Weights of a small GPT-style language model, trained from scratch on English Wikipedia: RMSNorm before each block.
MLP neurons of a small language model. Each row is named by its layer, matrix (gate and up: input weights; down: output weights) and neuron, and shows model dimensions 160-255. Each number is 500 + 40 x the weight over its row's rms, rounded and kept within 0 to 999. Numbers have three digits each. A neuron's up and down rows have the sign that makes its largest values positive.
A block is one neuron, or neurons of one layer that tend to fire together. After each block is what it responds to, as a language model described it from the Wikipedia text at the highest values.

L7.gate206:496434432523592607593519471487546516467436497542508493486569549565485534510512504511492456511523532562484470459468490538545522534466477489456506517439430584467586532466485482558511459416495585459495507557520579562517525486448428471431497466463497451481518482594465490498461469478507509523
L7.up206:416564479541542468520507544477429510547520482489521427438542494491533408464478432511490435477522454452523554556451421549543554477516474546466499524486535502479542470541487468450468508460530533514490529503470517448472468506463527513525477471473565490572495509445461503500476441518538538492
L7.down206:412569460415506453488507425457525462489446522523508526437472504499496509535559513558481544610573506421496522468504510491482495536573428506487502511537557425526524525469499524516515443464534532553479502491467533428513511428506543481526497555552500504567456509458502533496511543490503516404
L7.gate253:524535442483467477530501597551482489549473531511455538550525557488489533479548493529494511509515504497467576515469419498469477547481506550524476469505397515433507540482535570490418436514484483548526464473536487516482523479471486518537479532470502522558516506545471402444485414449465507467
L7.up253:536513496503444461460463513560414445452509506482489508506493525564485516497505504555503439560444384513550482473508556563474489501473527473497507441490465449512577545507515506522467460499501455551538477561486420475489496508521515510481492549464490442520462492508540509459532450472445455398
L7.down253:466403483509490444505570517485403423502482440579485451494520494541417469509445472517535468596471495504505502495427505532491511529468524418500519468518544415440478469439509492471487470497471550476471480520575489440488499512523514572581473474518496445436507554477517506526481495453524529494
L7.gate290:508531431492544488506455572511463479480540458560466503462505515525521477531533523483445478494547470499513462533532496512391495546464568538537536546551511565484568435524552528456499513511417468543460525512567578564553475463528505528459552443513472477572490548519507500481576435479494501504
L7.up290:567512499540491502547421476498488469516516491538590497463476537503446471508479505547505452501508513409471482585505520499518500449523444543559447492458488527478457505489504491467496437531453553550456439526558486466530459544500503542506423518509441471521454450535507504585493564481433534564
L7.down290:527473551524501422560505511522531466466473515610556483483485458461477459490438529584489419368512498521525501490548505477513458431476474549500451489544601499514492465478471439492475537556474525565463463509575504433560459440537501562506538515575431504507492567484502538519419445442538520492
L7.gate480:523502457478493545533503542500608538481486514533452457451520516532490539531478562509465503442475533528444514502501434529443492538432458532589452526512569472550460493515474468540478450478500488521578414548508559466490459455542523543475571487487478561466546484510522508402519496446412482485
L7.up480:515530502541546461454484509535456588459442412538461455473500537547466528529476507547447437466425461492448412537503475410476434589451481492485550539520490466440494457509489480505493538568485514451533588547529571480503500490467504516560530496449485520506494540493513502460568505505493538586
L7.down480:508470505464520450538425452497537465505555519471518459459523449499443452540474520490447449368541454478462454499530518518440488514490531446522510520456533503493550464528546517466438458532468475496510540480574521471491557547520482471461550464442496463458446524494496525508511458574532452451
Description: Inner pieces of abbreviations

L6.gate277:483491518506583505514521499470487499483556433590463511483531491495452491518430508502379479547466494439600476493567488565545509504473491525463537541565462453426440564526522508529511520479501498507481487420569483533456525541542458488513574518470511552526481504538471514533502537527501468487
L6.up277:516498476463467472524501503542475468470487508549489549476413482555544521489535444513471428470504521480572478542507469482484498493481501511421546461513453536549511504431448434591494515524458470504528465524497532448391598511532510505572518492502487548527475526524441499553540460448488470462
L6.down277:525476503432485480507470468533493425519512477562502465513498499497530621435484475507526482395476510455502531583430486556502498468476498533472515477499443542505504577463452447523450548477500488519444422586457543487442553554484558453528570462486456588515469467527422497511509544454475494449
Description: Mid-word fragments

L7.gate254:540531497483483510476441494481462475547465488530527604448545512459472567547478546539503459503527500466472482524523602497525441467449465572493496498488484512468537561493563530549590434419486488525556428527463524512511455524512428490529489476476514497482518525512549436469546469494482441473
L7.up254:479546506449540522455496511421470505517453544496484534496485506404481524438529504475478450505472514609488468514534586446581515490422445483517575505517522481565488461542593549542524580466523507501501464471471446479442454545563467488480485497594535483464483466457561575565500526527441473482
L7.down254:523489495474494427490592474469494496537548447486551467522408517527369453530508565558464485555548495543562527469413533484508514410483455397474521502439487500510559478540541483552505434555520507451500474480563445506500502555499488573507456502456498536455468502516471480509436495448508492552
L7.gate421:587428543504509501511584457542532494491479535504525614424540517493517465484534446432530531466520487442441437463483511480503508543489473415527535503544539517486468475484501526521521545487520465481538523483518468508547437506530545480550486492480558502513396522446519566508504504520450502523
L7.up421:504535460435420448550499546478487456561505571539512526518527496512493543484553456489526435482473477444436417511503553510493475448506506537576512514492493427480455471476535534562463545510537570521502497468443450473474477547463504491498485584526467516508473495495505412553506507507455464474
L7.down421:510555565458524546549517599544471506482533498508486523528488500473426506549506489430479432565508537408471537515464562467500477432487575532525496440505540489516412451518522551539526453532557538501525474505472400527478538559535452490489486514461523490489477514531513553527447520568487504518
L7.gate670:466464484418509575468471539563496526510519514431528528479509494447496550486450528538530486527542453474501450490529474504478423466482502513524563483501522574474476496427501553510510501486540522514506448493499469541520464510517483487522496483582471503492531510427482470500451470482466536510
L7.up670:504496517468441514490458559456432477527432510498498550571465505546505585551514474510512391496522530568488480485523449489491555488458498534506503521427515537494484429481498473570584474540503522489572532528470458506529536535501567550448451474555482568541443518481456518477406498422466480530
L7.down670:555504535489576461498495537480451524492537485491540563473505492500510509529522486531504480455480502476494529533549507528488551509474440455488494472393488495450568537551504491470519479526522496474535554535422509483481498547495510541492498503468520463532471551467472509514509492501559439502
L7.gate683:560559501431529485557444475535418485505495538531507555526469515485482515482491451478447561471509569538515457466494577479511488412459494474522470514491479597532419544547554551573505512507514482427497500507479446534444526519591545451449448519479504516486438508518559439565487507538470486478
L7.up683:456518523510553474504487494487485498545533480621535479515505448527509506449584484488525522525511462577523434506519550578495497589474407498502454499542484442532440516519516548544522497554549483549474464541523544472456499597565474558535446500450538490539481456504476494522533468464491454486
L7.down683:468471500548478496564507521502542557512461549522557440521534481612497465461529497499524451545572437569507564500463464476550549593457409517532559434477466507506512527510529538563461580479490552445495413503469459451504527582554488530454487495472507546530537445514470547514503470537483475527
Description: Mid-word subword fragments

L6.gate263:438496508533525558474498494492523489423457468523494450549507432457502523563478526530511435495504528532481517523493463552476535461487525571530530488469559533463581545546549511541589477531518484507575471511475487559456550531440432564508508506532461526443543494454483536517533537511520446543
L6.up263:460558558498516516438440547561468524402532459531605456535494473551465583448548495510467500516580503433469396501551510434479568514467554483502505496503460562510508521519524502538534518560512500450534497409479523588526454434500447487480515576510494521524479474509548424492510504467504509509
L6.down263:504462475503493529477421553450514568451443520480515502429529523516576465471488469514428399548498521443536512502474551487542462494499537560488478504470518452546524432515484500514548590622518506562558537511494470481522441497503475507532493453490570521557494492477485460536481418513484472515
Description: Finite verb after subject

L3.gate29:547523534496484498511525496528491463541451513526555527468470499450500523479494505535483563506506500442528474477542517499571493488467506522491482502426494466527427492441454563563515448529528589556558530551551530475496528430472494457436506448525458569439449505490495484519557481473475573533
L3.up29:500463509491549531544507518513421455518450486479438477504587410578499508477535525468459494449507435499465526519436433538528535454526435549413512523527517421489554470460515522473485552542518567537533484531508504558495547505498446514517492540538493484488486518449457479509569565512478448547
L3.down29:496516468478558443503508475544487478439467515508462501473470538508546469455448518550455483529501549502424571553527491447546479529455449479468497555462452442511545443479494468495560487587522550475518514498538443482520523523512543462510531467510499509457527565498465582448471497510398582440
L3.gate139:499541542476479463521446584522433480520466515479462498495544549444510438579519505504478507527513512518448533460539455496486513547481410390471542521501488504518502504483597518497521480507521515472494494476529518550483503526546566485495466507501507506494482478493528469499533503505448452454
L3.up139:548496533511572495486534495567525490495514462507485542446484475464514449527583554481486447507550534473538547456466534506504501545525476471549547487498557432466503437472542483444551414514482520531558504493521546457449389455532509455505520443552470573480511548433569449493390453491498496459
L3.down139:556498470474515412458487459565485474470545477468473546481487447454487456482558471545471517461542518546485440554573497414482497493481423486404551449505546512568448566521519530480566438540584534499490522461481515550471476487569521553495476477426509592510528528530537416478483479455537423521
L3.gate146:516513569431496456514509558541552499513486512527487540516491467475484401470541611543547557513523474505496455525532491460537506455458493572454570486492508520523443543461537514493445483427545447451486539472469531489571506515482480470527447518468522448538552411495514539508531407451459483515
L3.up146:443523539530486449591521469525465495502494493490499501496512449458481489609476510526496550460555473543413473465579522537476566455475462521527522503483525476458566515457494441566505450486517529479459491524461524458523468536461444555524517556506489559516580453488467406516473549506564465506
L3.down146:461490534485468499488548439526468459414423403485501531515479482539540545469504477508533523435616515550454605509484509519504589468471475513487434481515513461522515518461540540458468530492474533482522517411458510511558532504432502515467543590469512519530496520517525403472468539551502434511
L3.gate174:568478524491552470496486502452496487507528505574483472532465495545449455521517541490563470415559455464511548532593528508458491474503485495476567552417465442488461430400485475563515546412471537500466436438514483533544542489456475512436536470503426554532453508487478501503502510538414546475
L3.up174:485482483564550495500496501489520503418486467389418466491470476456474515526545487564533491502518508541512491392414469472581527524524526574506517515445481460495513522499490470500479488576449507494532487560541509527532484479494439474491467517526505497513508447407458503505499502553485422500
L3.down174:473475463474548382516466503493541393466455507538423533450504464482567511492453537568545518465503483526538525535561464570588505564562554456527480514468499599528540466467441504475538577489506528490512535497536538509504510456498554535413488555462546477496458500438546522457449478431467502487
Description: Verb pieces after "g"

L7.gate32:537482485537499466526539463553497501429618493498523493533523470456438478540545536559432507415469497504528429445467485416464529553458499596431496460394512451504485412462438527498520557551470523550529504546547481512478505483521550531516535505497394523441415546480479515485505510499515496490
L7.up32:500451470431541526547511527479506531403512434493492410464501481516532581446524500503495509514514507534539500501519469536492498506509500468555507502552526466535463491478615542476546472500449453515439500512485435512435543505504560496585522543530461454504550523510464533545585470484547492464
L7.down32:451441448497502504496522515471441610503457515532410469470568508499604616498455497487551534553480536476525481549446439481499583514569502568571486475533500508516483490513534403526586397511409495512464528443512486439481411437522494588419472570516507520519528472514511509563558494483527463503
L7.gate371:497516572562540484455517485477531495502473518509446527474508533460519554456508445527610558479490547498510482508502532546513527517523511494505542493498487545460535527497483478562562417529483496551500494536530534555480645503546533529520531538481544524467482545474466475523536428487436435493
L7.up371:503539497446576476498450477439468472478503521446573469545470478514582536536461476558585527519460523445508449484552480449465494530514503458524474518442471483480474492447536472500535528517551514554461444592443484534491468565492462531523444556493461468443546494470493448529464470576493469511
L7.down371:542490483459452473541480469526455544513476513499496447548497514499490483516433501531461545449474461443540523492528501468468524411540496487405412524442493492460478425567546470479522497506545553418516475487471515470456483506549488499457481508521416471514538496477453548499420502460567546451
L7.gate406:494566498545537510509468504524491462395532466486465486503531514524519538526550557498448479501495482446517448529495490485516487447499427570456505466425521518464473433536478527556544474533559483553500471550496495508508480524493455456495582493458488574537547512504497446509497485510513572481
L7.up406:464541563558514523441484515466522539514592527519550485471516555498451533515555566467495446537503492475541468520466493529518507397566539498476519479476490503465488530515490561536539512490463505567538560491514511479569554543482472525487494542561495551504453529429481509561534482538518457496
L7.down406:540504481486579492495411448437445428508535402501480513551528547578523514603474520518472505488432521502524454472520508486472480535419501523416454474444487437558563453542479517560534497601483528595549527497466449470490509444542500477482491438540455484474511533492440445510534473477498471523
L7.gate471:583562496498528513536519515474469468509491497514459526547471488528529477494446494584495449459448484552483413545566569579448529528539573522460470438433468566506485470510445529504472466525499474594532528506508483575454481530466518438432554578503464556499516539520476558609431484559464577605
L7.up471:500582525490540595430534460572568493481471555469504485542523442505441462517490492513500482473508509495494493473520586487488524555494619480411495506519524498496512477455505474536479476520449527546515423543480490463483473432530495522477533499460554514551568491517484517529517488514369471471
L7.down471:449489502582582518485503469543520478502514483468576542502561520470473472497448478504538496380533444484587457490486569440533468551491583398442447501474493467496464568585504453506455467512535560550427454572450458470501469443503541529497475504483550546547535458518465467488492512512469516463
Description: Verb after subject

L3.gate16:430473524514578461475501545593530501516523465514511447487491490620492515486533461541500483469500536507407527583488534467533478516472499479541474539513503492488496481569495547520469494515453499495476485577501462552510521480504483499503458577501481509596475470528530577508498529490502444512
L3.up16:551499550484495536442499570512492484562501501457531562528504524561469567541544479551468521567498507487516448512502508495485542508458553534488509473480444405546417497423461512546545448432527447524508543490517427447466554475494488554460482494497511494596512521553417538538477592456471521449
L3.down16:520503520540529411435483487470508570518579539519457487587471470504593573479535550534503537551475498471504469503495554499550514466513566489461482531479576461435495496504519551530554537494458495530590454436518514441440434516524501498590546551442526466470470432522495538571569472510541504465
L3.gate193:538481475512548502496524532524491523488405494498478474569494502528468514494494430570464416461432512514496515556524486555497441489472439391466554443475510466510430534551523498456480524442549497501468467449495510550447550413542500457461509490523508541541506497499527527469502498488415507493
L3.up193:523446528549557507453533455507495428501475422454516491488557548437518489517493560536470505495551517539388488488507489497504516478502600438480512438598478543495504557436536469518576537612491497541476503475494543466569477494502533512462533474523451509489499467460457514470538471449498467482
L3.down193:479477475474505419451507482440502483482582517474478521444501520461493537502520497490532511507518518524459517587509560522486494484587514586477543489523541461474528487436513531521482496525447544513480523539493477504524459524491547530453544482485511524488514467440474482518489469462543502470
L3.gate431:474517517529491485481518506478463494468527541515485487514425456502479543447551519477489498509560530546546474483484523503475547513504526501530551477511522466538452509488491508452607434453567517536491486530519473448411509496644478494584484475511437535487515466521511451480539445503504427487
L3.up431:541497527553493417490401482457503503490541480449492499522505481496431461506464474479587494492505474566534481431490482547470497540529472540464531556511482507550466480558519465519514455465515609545511490538594530466473574513498451497504585517585446502521475504521427438465513476507453492529
L3.down431:523500536579480549536545525519457457511430558530535445502471514481563526507459533514475506527513530531460543479450517429527511527487446457503473470526504540419451562581530468559441533530459475442435448431454548524523528500535492555550448516496497458539551492492534567552509556469514517427
L3.gate626:494452554492522502447534561486549496446486478498566495556504594526510520549482462516562441548481558504514492521489509496486550518455608545599515545579473499549473533475433472470506468452498553531463518509495447543483524510481497515537483496612446533581476542569456420491514524536468547482
L3.up626:489561458498510446426515471445428523531467483491461506491518507533490562474469554480401503552529481483557485518461506415464492485459533600513496511582518463481541504505550565488540477541451506552467555561459462511494550415431475441448509480485504510511462557450476483483493462456495493555
L3.down626:441475489502507470425464469529502567470497515501500559502556522454450510487535494549432527423493534430510467560411489539509524468554454459523560461542481527462514522430527498554521470461492488513567570464532513511523551464467475498474460444499492522466486547512441522543563573489489513461
Description: Mid-word subword continuations

L3.gate37:544452520501575505545500517414542504517496562575527520530557576459543457520545415471494471485601529490487526509498534488485549550466536558492546505448529536448430536485518473552494489507474568485541507541513498503532456449481540474535491549536509504502529479498518494477439512478511519457
L3.up37:458476572474449533450523459493539463522485478459518528461514521486512439461565480529484465494548519452567530512541481481476473507566473517504467519499556498501462464485575536535532517547567496542466458566548507492504503524476490506488527548464519532530404504484539541502519510490575487548
L3.down37:568459531539504458558473505503446487532444599586498452541468487524531476499555532496496570511501503479489538473558435446464553513464534475539443526551463483508486507567490516491488508485481539487501530511431477505519494487476471533510512443521567464505488513497496446505518471447542562503
L3.gate317:481531515544508541572505450490452495454523510526471539544491444484532535440467552506474466437488484479468487472485504541486435429529560474447505467432451546479452470481507472494484443506546530537520476484501527527530488508504462453523497542502524437579487455532469498446492523596495540473
L3.up317:521412528483546522466481509524493540514552498427450502523521540533492506465597501471485487546504477542481472563533587481436464603532513451430519467474551512493426476539504513490491538513452494481471443540499589560486506572561498445486515567485486464502444572474498490500452543505495528501
L3.down317:561445572442530511501443514509497474486500521410446479477505547507481484505479548522519531546418506476588487420521523598451429478509580441526481440549405467477470426594502478508503435498490477450526447517481469539508473490469509453499508491472511488579504454481528532490525510578510471488
L3.gate424:472494473511503481512482564519448441479461437519483490523478515530510446517570465505510469463489531498477525475449569479440588488567507593501495510531454567507499527526496534557490448565562476493491536519469512531494518457462491547504536538509503485497524521457464537483474459482554531462
L3.up424:484394464513515557541510545509514534535516473543554477535450534465433570410526440469459516475488531406487453529508443574500438493493509484482467495496463529477549526504484476526530558528529465526568481469536509448607500484430526525460472509534466486407547487503538462526458528530482491462
L3.down424:514480465499544511501507425522513529523495542553569440477518474486501510531471502530471549472489460509556451493501393455534456557435479503440484584448468515432574489467491470465489535516469458446534455448541502446503516514513602458527466513555508488486509548552571490484531539563473453549
L3.gate690:503490551539553474465539513466509496545553496504537462542514530481601554476598445486590529490555539525478497530480524484508464528520504504499532479531483478478538491440529454506500502553454495578455529482591520529490471511576398474466527461523451527482399484470403507444519478497499465590
L3.up690:516486512565541586548489436474479518496448470494577438419479479446475535476497509530564505565540504499503490494466521531478428511538499551426579453463444524541418499576499506450498432490448469558513448506516540530535541522492510515535455507514499502537438487533399533537515538525526478444
L3.down690:525548468511502519535480498518514535494521447493496511538484539461493498525507524456532514553507504588525500483491511460571405542482516441430451461499458482480492441438480524437564498471455547565529505454473478432560595443473501501472480498461551520458416526478479461498479542545544556513
Description: Hyphens inside proper names

L6.gate45:443512444444497488501518522506489489552532478510446527552425492446481485451533518529542524497516495512464452518465476531512495513546522529451509440502426490495473472492522452505552576452522492465577539494452561516538483499462489496409594541476454512522483507478501450545457500521502504486
L6.up45:571589521449585553508469506496509485542492473493530489590554528459520546468553518471514518475468434470542562576546513547498575507569419465451475541433536527553513580525483502561494436475534621532443563465511543505551513516489473526535469501513565450497506489544537446516507535556495512526
L6.down45:575491554489545547522466536457482493468555518491512556517495511503527540448584467487536484617522526534497515546480494545531556470549452511474510456489570590484515525478525558495534431472485563481473486487543539502478520489434386496516436519509561450509511391519521438523526491539551467504
Description: Capital B word-start